config = dict(
    n_head=8,
    norm_eps=1e-05,
    positions='rope',
    qk_norm=True,
    attn_scale=0.103,
    tie_embeddings=False,
    init='normal',
    init_std_qkv=0.0259,
    optimizer='muon',
    lr=0.00937,
    weight_decay=0.021,
    lr_head=0.00581,
    final_lr_fraction=0.0,
    doc_mask=True,
    train_tokens=902600000,
)
MLP neurons of a small language model. Each row is named by its layer, matrix (up: input weights) and neuron, and shows model dimensions 480-543. Each number is 128 + 24 x the weight over its row's rms, rounded and kept within 0 to 255.
Before each neuron's rows, "fires on" lists the tokens most often at its 100 highest values on Wikipedia text that the model never trained on.

fires on: " Kr", "ak", "hr", "at", "hap", " K"
L2.up1752 [124 125 170 159 147 158 122  96  98 109 124 130 113 145  70 109 126 155 153 174 125 123 174 117  91 174 154 141 141 129 193 108  91 131 121  87 196 145 113 121 168 128 110  86 165 125 173 129 133 141 134 117 116 155 136 122 120 144  92  99 103 128 140 137]

fires on: "-", "line"
L2.up2264 [144 154 162  93 144 105 130 123 122  81 142 119 115 112 127 135 122 115 138 132 120 108 137 115 148  99 135 132 168 103 133 128 122 115 140 133 139 134 121 112 149 102 172 104 120 167 135 119 229 122 127 142 110 114  85 137 114 167 120 121 139 125 120 127]

fires on: "\n", " |", "\""
L2.up1637 [128 107 146 142 155  88 150 149 105 122 107 103 121 106 165 137 157 100 128 148 102 131 139 136 103 133 152 179 112 143 109 198 121 128 141 112 145  79 139 124 133 130 135 110 130 129 105 125 102 108 138 157 145 130 113 117  81 103  99 100 131  89 168  98]

fires on: " |", " of", "age"
L2.up2830 [104 127 147 120 102 126 128 152  90 120  89 154  84 129  74 135 158 119 174 172 176 150 131  97  97 155 108 129 126 102 157 172 137 152 140 102 176 144 135 129 144 163 141 169 126 117 148  82 175 148 114 135 140 113 155 145 110 111 115  97 120 120 152 135]

fires on: "0", "|", "-"
L2.up2068 [160 113 122 146  83  91 111 124 113 100 124 141 126  80 149 168 115 139 101 146 122 159 121 155 102  83 123 157  97 120 111 149 182 131 158 106 152  83 155  90 148 111 178 145 124 104 167 126 123 161 128 153 110 134 114 129 130 138 138 169 185 135 108 102]

fires on: ".", "?", "\n", ")", " |", "!"
L2.up2187 [126  96 157 120 160  81 135 128 121 125 139 100 152  95  98 129 112 109 132 154 136  84 152  94 120 112  93 137 127 111  89 115 137 120 137  90 127 157 111 137 121  99 104 135 175 150 100 104 140 112 121  81 150 155 126  60 132 147 124 129 105 155 112 120]

fires on: "===", " ===", "==", "===="
L2.up1052 [138 151 134 142 114 106 144 123 111 139 116 136 103 132 124 134 141 136 134 102 100 171 111 142 112 102 126 122 130 101 138 131 143  96  96 143 113 120 114 153 114 181 144 137 109 136 177 125 144  96 134 112  93 147  95 127  84  97 110 171 132 114 138 116]

fires on: " Sal", "al", " central", " Del", "el", "ina"
L2.up1954 [151  80  96 102 178 117 160 121 133 104 113 126 115 105 162 119 125 127 149 159 146  62 103  81 119 155 119 174 109 148 100 148 152 139  96 110 135 151 150  91 148 145 153 139  91 148  91 118 142 153 141 132 108  75 128  93 123 104 145 133 109 133 108 129]

fires on: " |", "ar", "rum", "able", "or", "ors"
L2.up141 [127 123 141 103 127 135 165 160 102 116 175 150  93 119 136 142 123 150 146 123 145 116 164 118 126 145 119 130 115 158 142 121 150 113  90 126 147 153  87 126 127 133 145 159 154 157 154  99 138 145  91 126 148 116 114 114 144 173 116 104 150 157 120 140]

fires on: "\n", " −", "-", " insurance"
L2.up2980 [154  92 150  78 134 127 125 146 128 127 138 149  94 108 161  68 139 126 142 150 133  99 112  73  89 124 139 124  92 113 123 149 120 121 127 169 145 107  92 132 138 131 137 154 101 136  87 144 132 116 161 128 153 161 147 125 104 136 136  89 168 141 107 159]

fires on: "on", "i", "tu", " length", "text"
L2.up1555 [ 92 165 138 139 114 122 103  84 126 138 121 133 141 142 146  98 166 149 182  98  69 171 161 117 117 182  85 175 108 129  84 111 106 105 156 136 111 165 113 118 164 123 103 119 111 169 113 104 113 154 138 112 105 171 136 137 139 114 135 105 139 185 112 151]

fires on: "o", " of", "e", "ree", " So", "is"
L2.up1130 [128 102 109 170 171 145 136 124  91  74  81 115 125 122 126 115 144 160  75 121 129  61 115 130 119  62 124 144 116 150 145 111 118 154 104 145 152 127 143 140 168 115 126 157 133  87 126 187 104 101 103 109 116 155 106 124 146 126 149  66  88 128 140 150]

fires on: " to", " as", "al", " made", " of", " read"
L2.up267 [125 108 110 131 123 130 186 126 138 137 139 110 110 151 166 150  96 156 155  74 120 129 116 111 127  95 155 157 131 127 138 141 152 174 133 120  68  46 141 186  79 120 131 102 157 117  96 113 111 138 161 154 127 128 140 108 150 137 107 127 106 111 109 115]

fires on: "-", "–"
L2.up1442 [108 146 132 128 144 105 104 162 133  87 168 115 133  98 141 171 115 108 153 180 133  79  87 114 111 135 112 128 159 137 134 125  98 100 132 114 114  98 127 166 156  97 133 167 115 128 157 141 167 115 148 147  59 160 110 130 102 136  81 127 159 129 150 107]

fires on: " ==", "==", "===", "pe", " ==="
L2.up2577 [137 114 145 104 176 142 158 123 178 165 148 142 190 152 120 122 105 147 100 153 114 129 136  85 141 102 153 148 121 137 144  65 139 120 113 149 134 145 112 140 141 150 149 118 131 156  78 135 136  84 121 101 148  79 134 117  70 135 166 176 156 134 134 150]

fires on: " have", " round", " only", " Only", "iving", "is"
L2.up336 [168 158 142 122 107 137  95 142 116 142 146 151 150 109 131 117 156 102 145 103 120 107 176 134 107 147 154  91  88 175 142 160 123 161  95 171 105 128 154 173 142  87 143 155 115 102 120 153 137 100 106 110 121 134 150  88 119 113 125 122 107 120 133 144]

fires on: "==", "===", " ==", "\n", " Bas"
L2.up485 [104 111 126 136 121 144 129 134  93  80 110 126 173 106  66 121 106 140 147 102 110 123 139 137 103 127 120  92 117 107 163 158 147 143  97 155 126 144 152 163  97 157 130 131 153 125 134  98 101  94 125 129  71  87 114 129 108 149 123 160 119 102 140 119]

fires on: "tro", " Tro", "vil", "hap", " Wall", " Val"
L2.up2789 [ 90 149 148  97 172 108 117  96 130 146 132  87 114 165 132 110 133 138 208 142 117 124 114 174 130 131 119 138 166 124 112 140  87 191 111 143  79 132 108 135 169 133 150 107 106 134 145 151 108 167 102 110 146 144 144 121  88 108 117 118 184 132 129 167]

fires on: "3", "2", " Hu", " Jo", "g", " Bor"
L2.up2092 [100  98 124 128  76 146 143 128 119 137 144  76 188 151  97 163 140 121 139 105 157 151 133 118 117 152 130 118 128 128 141 115 104 138 133 124 139 136 138 192 154 135 129 131  95 145 134 122 119 168  85 150 133 120 142 122 105 134 127 119  64 160 151 122]

fires on: " known", "e", "ar", "es", "port", "on"
L2.up2377 [122 111 134 153  75 146 166 179 121 151 131 163 137 179 142 112 125 132  96 119 159 114  84 126 130  96 155 109 120 147 167  87 139 169 133 141 111  98 149 165 141 138 140 122 156 113 150 126 144 110 105 155 171 140 121 113 116 152 115 109 153 174  94 160]

fires on: ".", "\n", ")."
L2.up1847 [138 123 127 149 145 104 125 107 146  96 128 137  88 122 148 128 129 169 178 175 120 117 127  88 105  99 122 147 106 156 159 115  99 135 164 113 123 105 117 126 128  82 155 105 131 151 128 120 127 145 139  69 118  60 119 128  92 111 108 123 120 129 108 153]

fires on: " X", "+", " Q", "2", " point", "Q"
L2.up2616 [134 131 112 135 119 116 125 122 153 130 125 150  97 139 142 143  98  95 100 161 178  90 106 139 145 105 126 120  91 120 162 132 127 119 132 141 151 124 151 134 125 104 126 132 147 140 130 149 137  95 111 129 124 141 138 128 163 119 138 102  89 131 108  66]

fires on: " such", "ly", " very", " much", " well", " more"
L2.up380 [111 144 115 134 137 133 127 140  90 157 138 195 171 126 147 147  95 197 104 123 116 126 114 143 133  86 141 170 102 127 143 127 135  99 128 136 100 135 136 125 112 116 115 107 136 128 147 130 106 131 181 149 117 151 155 145 142 127 127 153 156 113 154 122]

fires on: "d", " Jean", "Flo", "flo", " Marco"
L2.up807 [ 80  63 152 137 144  85 148 108 151 119 120 133 103 110 130 126  95 140 150 153 130 119 106 148 127 189 124 135 106 133 111 134 178 153 111  96 100 138 123 131 122  77 142  91 107 108 100  93 160 112 130 151 114 156 126  78 161 138 163 140 123 143 122 104]

fires on: "==", "\n", "===", "us", " Museum", " =="
L2.up1975 [151 127 164 151 171 146 147 104 139 129 103 131 153 163 145 140 117 147 135 134 142  97 154 107 152  77 129 142 131 115 136 137 130  86 125 116 126 130 142 131 156 108 121  71 145 159 113 116 105 134 120 102 124 140 150 129  81 105 130 214 126 132 162 126]

fires on: "or", " Cor", "ly", "lay"
L2.up120 [149  95 145 136 101 142  91 157 168 125 115 148  85  93 117 127 192 186 181 117 113 153 131 163 161 117 132 132 144 170 136 127 100 146  96 114 124 145 161 142 144 134 141 105 133 114 133 124 142 140 121 164 134 139 123 140 133  99 130 125 130 134 101 174]

fires on: "'", ".", "?", "’", " first", " This"
L2.up1348 [102 125 137 130 139 137 131 116 138 148 155 107 136 132 120 173 117 125 124 137 153 116 134 100 160 130 147 136 136 147 134  75 135 105 137 136 123 133 167 101 138  75 105 190  69 112 111 154 143 103 121 113 111 145 136 104 150 117 160 101 116 166 154 125]

fires on: "-", " micro", "ro", "="
L2.up744 [ 98 140 140 144 112 127 144 154 132 111 129 148 146 123 134 136 123 111 155 109 117 134 149 124 116 109  79 114 171 126 132  98  96 101 144 107 159 101 120 111 139 108 144 126 136 159 148 105 163 133  82 149  57 122 101 125 110 165 114 143 105 130 181 133]

fires on: "\n", "ak", "uk", " K", "ek"
L2.up2436 [117 108 161 133 121 115 168 127 102 113 101 119 100 139  98 114 104 125 129 135  64 134 161 153 148 116 134  94 137  87 207  78  97 127 148 134 149 128 159 133 118  93 131 124 145 108  95 114 135 192  97  98 121 135  93  99 137 121 130 163  74 108  95 108]

fires on: " Tro", "tro", "AL", "AR"
L2.up1393 [137 140 106 100 151 162 147 131 141 130 120 101  94  88 117  93 121 131 152 163 112 107 154 111 146 120 123  93 159  83 138 138  94 149 137 129 130 169 153 121 139 147 144 106 117 138 134 142 161 148 140 156 174 162 153 145 163 111 107 117 143 134 148 161]

fires on: ".", ":", ";"
L2.up2806 [120 108 172 113 163 128 137 109 168 123 136 134 147 140 141 127  98 141 131 124  98 103 149 124 144 107 101 123 148  86 116 104  90 104 138  85 139  95 177 118 112 107 117 103 148 160 105 114 133 141 104  82 126 142 126 105 116 108 113 112 119 128 181 115]

fires on: "s", " billion", " million", " mi", "rat", " Records"
L2.up859 [118 121 129  92 112 107 132 133  86 122 189 117 141 136 151 118 127 130 135 166 118 147  99 160 102 137 106 136 104 106 119 128  93 143 140  72  99 164 180 170 106 123 110 150 130 127  90 129 149 139 165  97 139 159 101 161 146 126 148 138 123 116 142 131]

fires on: ";", ":", ",", "),", " –", "-"
L2.up1776 [126 149 148 105  77 153 133 147 123 107 129 127 126 173 131  94 101 137 125 124 143  54 152  93 140 135 100  93 135 163 148 107 173 108  99 135 141 157 110  91 100 111 115  82 123 122 147 133 132 162 104  85 150 119 137 152 129  97 129  98 154 157 157 122]

fires on: "\n", "^"
L2.up204 [141  92 193 131 118 152 144 163 137  83 100  89 125 114 116 122 170 111 115 172 100 113 155 100 112 108 132 150 183 122 136 108 126 136 145 120 167 159 143 132 136  95  95 103 158 114  86 119 123 120 138  98 147 157 102 109 112 131 101 155  97 101 123 135]

fires on: " c", " p", " b", " m"
L2.up1294 [123 179 109 133 105 104  94  97  93 129 138 109 131 114 121 137  94 131 115 112 154 108 134  96 100 119 121 148 161 153 153  75 161 143 113 126 151 122 139 120 115 112 166 161 152 139 139 146 136 147 115 132 109 117 123 172 136 127 115 139 144 113 139 139]

fires on: " =", " non", " more", " most", " certain"
L2.up2720 [172 135  90 118 159 154 153 109 139 126 129 115 131 117 113 135 134 107 126 162 111 112 154 132 142 129 164 130 163 139 152 127  85 116 157 147 161 141 125 152 166 116 153 135  64 132  79  60 125 143 113 133 158 170 157 120 137 139 156 131 160  98 164 128]

fires on: "th", "-", "pi", " down", "–"
L2.up2602 [ 97 128 145  83 130 123 133 127  93 124 139 111 124 120  81 161 146 118 132 174  71 133  98 168 120 148  96 141 135 108 150 163 123  93 142 132 140  93 144 108 113 118  88 122 148 153 149 133  59  78 109 127 132 169 118 102  98 128 118 139 100 166 137 114]

fires on: ".", "ing", "st", "er"
L2.up1586 [102  96 120 155 109 142 138  77 164 121 126 169 138 117 118  74  92 211 180 122  78 153  99 119 146  72 151 122 125 120 172 163 104 147 117 168 107  82 132 127 134 165 156 100 125 152 147 132 143 157 172  76  99  97 152 141 150 160 136  90 145  45  85 141]

fires on: " Dev", " Le", " market", " gr", " X", " or"
L2.up1366 [132 126 137 120 137 111 143 112 127  88 122 129  95 126 109 171 101 123 107 120 183 119 144 167 141 134 108 151  86 111 141 102 145  77 138 148 103 135 153 111 134 135 134 138 115 133 132 159 104 121  94 144 131 166 139 126 164 130  88 133 127 116 142 166]

fires on: " Mo", " love", "on", " Love", "po", " husband"
L2.up2817 [118 134 129 193 156 148 152 102 131 127 102 165 101 140  77 122 142 189  81  90 123 117 101 100 149 152 104  94  86 107  93 118 135 145 115 115 139 137 166 146 125 112  83 138 163 154 160 132  91  88 145 192 120 154 141 128 137 118 103 140 126 166 118 147]

fires on: "'", "’", "ung"
L2.up2443 [112 130 160 126 129 136 111 152 116 139 125 167 114 129 131 143 156 103 118 158 169 145 116  74 132 165 136  88 122 160 135  89 154 146 157 115 127 105 157 136 144 155 142 151 131 113 154 149 135 100  78  97 103 153 150  49  83  91 175 112 150 146 134 126]

fires on: "tern", "ian", " Premier", " grand", " civil"
L2.up1206 [153 124 106 132 151 139  87 112 156 101 156 134 150  99 151 128 120 125 174 151 123 136 142 128 146 117 137 158 150 160 123  98 154 128 152 113 116 124 148 125 140 167 149 121 134  94 110 129 141 122 118 155  86 121 117 127 143 139 124 107  95 160 102  75]

fires on: " of", ")", ".", " |", "\"", ":"
L2.up2625 [110 108 107 107 114 141 126 140 162 136 129  93  76  74  95 142 163 120 132 115 185 123 154 126 147 129  86 165 130 122 107 126 139 136 181 108 139 118 152 138 115 118 149 193 120 154 143 110 119 126  55 138 152 167 135 144 124 104 123 105 131 147 112 101]

fires on: " St", " Dis", " Far", " Series", "bu"
L2.up254 [153  82 160 112 155 141 132 141 118 135 161  96 118 112 138 134 124 103 157 121 131 114 113 102 148 141 140 105 132 120 150 107 136  94 160 139  94 112 151 161 101 115 171 156 117 128 137 109 120 129 113 164 120 169  93 133 106 122 133 111  71 132 142  92]

fires on: " trans", " Inter", "ed", " Dev", " inter", " def"
L2.up2401 [ 98 147 142  89  99 122 150 158 128 137 122 115 123 125 125 101 111 152  97 118 146 113 116 159 116 102 100 130 125  61 129 118 108  94 115 118 103 105 167  88 116 128 107 157 103 133 101 126 120 153 168 187 117 143 126 160 111 116 123 134 105  98 142 117]

fires on: "3", "5", "'", "8"
L2.up495 [124 114 158 122 113 117 137 132 126  80 107 114 103  90 123 153 163  94 119 125 138 151 152  92 126 161 126 150 118 147 106 107 103 135 144 165  96 125 141  75  98 144 123 162 118 129  74 115 123 120 104 143 125  99 139 132 140 138 127 135 142 102 137 128]

fires on: "ed", " to", "ing", " out", " of", "ter"
L2.up2866 [176 135 135 156  69 106 155 168 126 137 138 150  64 157 117 172  97  91 133 115 185 100 109 136 142 147 163 132 127 125 167 144 109 124 154  83 135  98 125 180 106 150  87 131 152 118  91 147 145  79 118 170 111 156 115 116 131 126 147 121 127 104 131 113]

fires on: "\n", "==", " =="
L2.up588 [159 120 133 127 109 114 124 149 154  70 113 116 155 119 100 125 165 121 131 150 135 125 101  93  84 136 104 152 158 165 107 105 136  75 144 173 137 107 154 108 175 121  74 125 145 120 120 133 162 133 135 134 137 123 142 109 112 105 111 110  90 110 139 141]

fires on: "-", "et", "as"
L2.up2283 [ 94  99 153 154  45 135 129 145 105  88 130  99 181 154 159 104 128 156 140 130 121 114 123 125 148 127  94 121 123 121 141 131 149 112 122 127  92 105 135 107 154  26 121 116 131  99 117 138 106 128  86 129 113  98 120 155 153 141 111 127 101 135 138 150]

fires on: "-", " dis", " art", " home", " life"
L2.up1081 [131 142 118 131 163 166 141 134 114 142 183 128 148  85 131  78 115 142 153 136  87 125 103 103 114 113 118 148 133 120 129 107 137 145 145  88 162 129 108 124 105 102 147 134 100 135 142 124 121 136 129 120 114 180 156 160 129 118 159 151  99  94 150 105]

fires on: " of", "-", "ed", "on", " Party", "o"
L2.up1354 [118 121 119 146 126 154 117 162  78 121 178  93 119 164 108 136 107 103 117 109 121 120 102 133 106  92  78 133 123 133 166 151 136 104 176 158 148 106 159  90 152 147 137 173 133  86 169 212 153 143 151 119 126 114  77 119 133  83 124 115  98 141 114 121]

fires on: "M", " Gran", " Mon", "An", "mar"
L2.up2060 [161 149 154 127 126 116 137 153 119 100 125 170 176 105 123  77 119 128 152 118 144 185 119  77 135 123 121 136 147 123  72 116 200 143 173 143 160 129 116 149 138  98 126 155  82  86  96 125 114 147 108 174  86 114 125 166 133  71 126 121 117 105 130 124]

fires on: "5", "6", "7", "1", "9", "4"
L2.up132 [106 117 146  93 113 136 151 160 110 166  86 118 125 144  78 103 114 131 195 130 170 114 156 103 133 159 149 155 105 149 158 126 120 112 122 158 122 107 130 106 108 107 151 127 133 149 164 124 100 132 126 122 163 160 179 173  90 144 107 138 119 116 117 138]

fires on: " Cor", " Bal", " Cur", "cor", " Est", "or"
L2.up2090 [143  57 141  89  76 202 176 140 136 131  91 145 114 105 114 147 178 155 123 130 100 120 185 123 109 156 101 154 134 141 147 167 124 107  78  96  81 135 141 136 140 104 162  92  94 149 135 114  84 111 166 112 120  97 100  86  91 144 145 153 110 125 146 136]

fires on: "e", "sh", " Peter", "n", " Hugh", "al"
L2.up2332 [103 118 113 121 141 145 153 144 133 121 109  74 125  93 143 135 136 123 110 123  79 124 180  83 144 169 106 126 160 157 106 122  89 116 132 150  93 119 116 154 143 167  90 163 107 114 130 146  99 114 124 149 161 124  90 141 149 120 145 129 136 149 165 114]

fires on: "ed", "ing", " as", " to", "d", "n"
L2.up1615 [175 109 104 142 116 103 190 192 142 126 117  89 133 119 161 113 136 113 102 134 141 116 140 159 151 129 146 150 146 127 167 146 116 144 134 130 116 172 126 145 134 119 113 125 139 109 138 125 146 137 134 133 110 170 120 136 162  81 142 151 104 115 112 118]

fires on: "'", " ===", " ==", "$"
L2.up1930 [142 121 109 103 165 121 171  93 119 132 158 124 147 107 128 141 158 154 107 137 146 166 106 157 110 107 124 155 111 109 129 105 151 110 115 132 122 151 172 173 140 154 127 167  94 137  99  95 103 106 117 108  99 115 143 125 111  94 121 158 160 123 121 101]

fires on: "po", " Sports", " Sport", " Kar", "ber", "tempo"
L2.up2842 [113 138 164 156 171 138 125 103  91 112  99 130 136 120 113 137 147 115 137 120 167 135 167 127 118 124 103 108 124 118 116 126 130 111 127 148  84  97 155 113 127 133 106 101 108 111 145 129 131 147 114 123 109 161 136 137 101 158 109  88 102 136 170  73]

fires on: " |", "Personal", "s"
L2.up273 [134 109 128  65 108  86 128 126 101 156 136 114 113 152 147 120 143 163 158 143 131 153 151 125 110 140  86 125 111  87 111 146 140 176 153 128 113 140 170 120 110 139  91 133 108 131 129 112  87 120 133 124 157 125 151 130 123 164 106 131 128 145 131 131]

fires on: "8", "ari", "9", "7", "ary", "es"
L2.up2097 [119 137 113 111 121 125 104 126 111 151  98  97  91  98 113 143 115 153 151 100 122 100 141 139 127 137  91 109  97 173 151 107 154 103 128 181 110 114 174 109 103 152 131 117 133 160 126 115 129 127 151 133 143 153 198  77 121 157  81 137 158 119 147 117]

fires on: "N", "ō", "yl", " Jan", " Don", " Henry"
L2.up1979 [ 91 124 133 120 160 115 129 120 127  87 108 106 148 136 100 140 124 105 130 112 112  90 133 109 102 114 106 105  82 102 125 138 173 112 140 124 174 140 170 107 114  74 136  82 142 153 132 155  66 108 106 136 134 139  94 112 158  89 184 122 132 135 128 122]

fires on: "'", "’", "‘"
L2.up572 [106 118 160 144 154 106 130 118 115 115 150 149 101 137 161 154 154 107  87 130 128 142 156 108 128 140 122 140 106 159 114 104 113  82 133 154 139 143 114 161 117 137 180 125 142 107 126 111  83 114 114 100 121 113 150 118 134 120 149 115 166 134 109 126]

fires on: " to", ",", " that", "y"
L2.up1059 [116 171 155  98 137 148 145 131  85  99 120 147 106 124 117 179 140 113 130 168 171 102 131  91 101 164 129 118 168 173 142 152  84 131 131 114 148 127  98 126  97 133  71 101 126 110 113 106 141 142 139 112 117 125 123 167 108  83 117 137 142  83 150 155]

fires on: " So", " Da", " so", "o"
L2.up2791 [143 114 136 135 136  96 158 111 127 112 145  99 121 154 109 143  80 149 159 127 115 113 107 122 129 163 154 149 127 135 119 177 128 152  89 115  82 154 133 142 146 158 124 147 106 142  96 116 108 103 104 105 137 151 123 127 105 130 116 107 124 103 148 152]

fires on: " end", " back", " post", " out", " Back", " section"
L2.up1976 [109 106 135 132 142 104  93 146 104 187 149 130 136 132 142 145 162 146 124 160 144 124 141 152 122 108 150 153 138 119  93 125 129 118 132 141 162 142 159 123 123  54 106 103 150 132  97 127 100 104 130 148 111 142  99 142 181 136  98 128 108 137 118  86]

fires on: "gu", " Gu", "ate", " And", "Gu", "go"
L2.up19 [132 180 148 131 109 142 106 117  98 121 125 147 140  98 148 104 106 128 118 143  94 160 178 121 124 100 122 125 140 128 119 159 131 118 152 148 135 104 134 149 113 120 123 137 118 108 132 150 124 140 119 144 124 166 143 142 163 143 148  93 110 174 132 125]

fires on: "0", " million", " billion", " little", " new", " Japanese"
L2.up2923 [131 161 122 144 153 127 193 165 112 119  51 156 146 141 120 117 108 116 116 119 176 136 102 117 131 127  92 111 127 113 166 137 139 149 145 148 123 123 119 113 146 140 154 105  99 153 139 150 119 120  97  98 122 159 107 113 143 105 148 103 126 103 134 163]

fires on: ";", "″"
L2.up2646 [128 132 132 111 138  92 140 122 175  84 112 123 138 115  96 131 119 144 122 133 126 114 162 127 112 129 105 116 140 112 145  89  99 129 129 129 144 113  84  92  96 131 132 152 142 102 123 114 105 124  73 100 142 133 170 122 141 124 113 116 103 104 124 131]

fires on: " con", " Vo", " calc", " spec", " Pop", " pop"
L2.up739 [114 105 132  96  98 116 128 104 121 172 154  80 118 102 120  97 161 142 125 150 117  71 147 145 125 135 131 151 137 108  79 155 140 149 137 127 147 163 122 114  79 139 177 107 104 142 143  98 106  97 179 109 167 118 131 170 171 150 127 149 156 109 170 127]

fires on: "o", "f", "y", "ster", "en", "ine"
L2.up3026 [119 127 138 150 119 133 132 130 113 114 116 130  91 111 118 133 100 143 125 180 145 153 122 152 124 135 129 111 105 183 160 132 148 141 126  94 122  85 159 112 107 160 102 102 145 151 136 116 141 145 134  79 121 115 126 102 128  97 104 107  97 100 123  88]

fires on: "i", "ed", "ing", " length"
L2.up1645 [121 142 144  89  89 147 135 107 112 109 124 137 105 157 137 151 148 142 122 162 114 128 158  97  81 134 120 162  85 123  87 136 145 103 162 136 116  92 122 133 168 108 132  97 110 171 112 155 108 118 146  80 107 148 116 129 132 156  99 129 108 142 134 142]

fires on: "\n"
L2.up2956 [129 142 145  96 107 115 120 161 138  83 108 112 100 137 159 103 166 121 111 127 122 114 136 122  72 141 167 128  92 124 129 153  91 127 159  99 133 100 138 112 119 128  94 138 146 138  93 135 157 122 138 144 152 182 112 143 130 114 159  99 128 130 158 100]

fires on: " K", " Ke", " Kent", " Sam", " Brad", " Kr"
L2.up2989 [ 94 159 169 162 126 156 124 136 142 119  94 133 147 157  98 160 100 149 122 159 115 132 153 148 118 185 118 147 129 131 145  97  99 144 142 132 147  92 136  97 106 164 101 176 130 145 123 104  73  71 154 129 135 150 119 166 117 123 137 127 119 156 120 157]

fires on: " song", " album", " series", " band", " trans", " video"
L2.up37 [136 127 143 178 126 126  98 154 134 153 118 127 157 134 145 132  93  87 142 123 140 145 166 134 143  93 163 137 143  94 130 109 112 148 110 151 132 129 114 153 144 146 167  91 111 150 154  99 135 119 150 106 132 175 147 135 130  80 149 159 121 110 104 143]

fires on: " |", "-", " Del", "able", "ef"
L2.up2575 [114 144 115  99 162 116 119 144 133 102 137 140 126 164 153 126 150 133 146 159 153 122 161  86 125 101 138 111  97 122 112 112 133 144 124 148 137 170 139 135  91 148 147 105  96 124 154 117 148 140 106 101 109 106 131  81 171 164 102 138 163 151 171 134]

fires on: "-", "o", " Pre", " pre"
L2.up1412 [160 131 151 122 153 164 132 153 108 116 152 100 121 150 134 124 113 105 173 135 121  76 145 135 153  79 115 180 162 130 111 143  92 178 133 108 116 101 107 149 142 114 165 121 130 144 123 117 110 134 108 105 110 143 115 119 123  88 191 146 114 119 155 161]

fires on: "t", "e", "in", "to", "un", "n"
L2.up2091 [126 166 114 107 152 140 123 179 124 122 107 115 177 125 125 102 130 159  92  97 122 134 131 132 122 135 160 125 133 148 106 138 136 131 148 132  66 143 131 127 127 143 112 121 138 102 117 129  78 114 128 106 160 111 128 132 155 141 144 180  64 118 162 104]

fires on: " Ka", "K", "tan", " Kan", " Ku"
L2.up693 [152 132 109 110 161 131 148 116 142 122 121 116 134  96 117 148  96 140  99 126 115 177 104  99  95 106 123 149 127 154  64  89 111 143 124 119 140 122  85 144 143 111 110 113 132 161  69 108 114 153 106 136 139 153 144 112 152 116 119  88  99 133 149 151]

fires on: " of", "=", " medal", " up", "ly", " Country"
L2.up792 [130 115 144 114 155 109  90 112 136  93 102 116 152 103 144 120 100 131 116 159 132 107 119 139 119 115  92 130  64  99 154  82 146 125 128 100 126 118 111 123 118 129 104 146 141  98 138 155 145 120 106 183 121 128 103 136 109 143 139 118 156 115 140 143]

fires on: "T", "F", "TV", "CC", " TV"
L2.up2642 [124 131 173  90 139 105 123 133 139 134 170 162  76 104 144 114 152 112 124 170 115 126 117 103  71 143 167  95 119  97  82  95  90 124 124 146 122 131 182  89 114 117 118 133 157 141 118 100 129 103 137 152 121 131  89 130 109 117 134 132 109 174 103 118]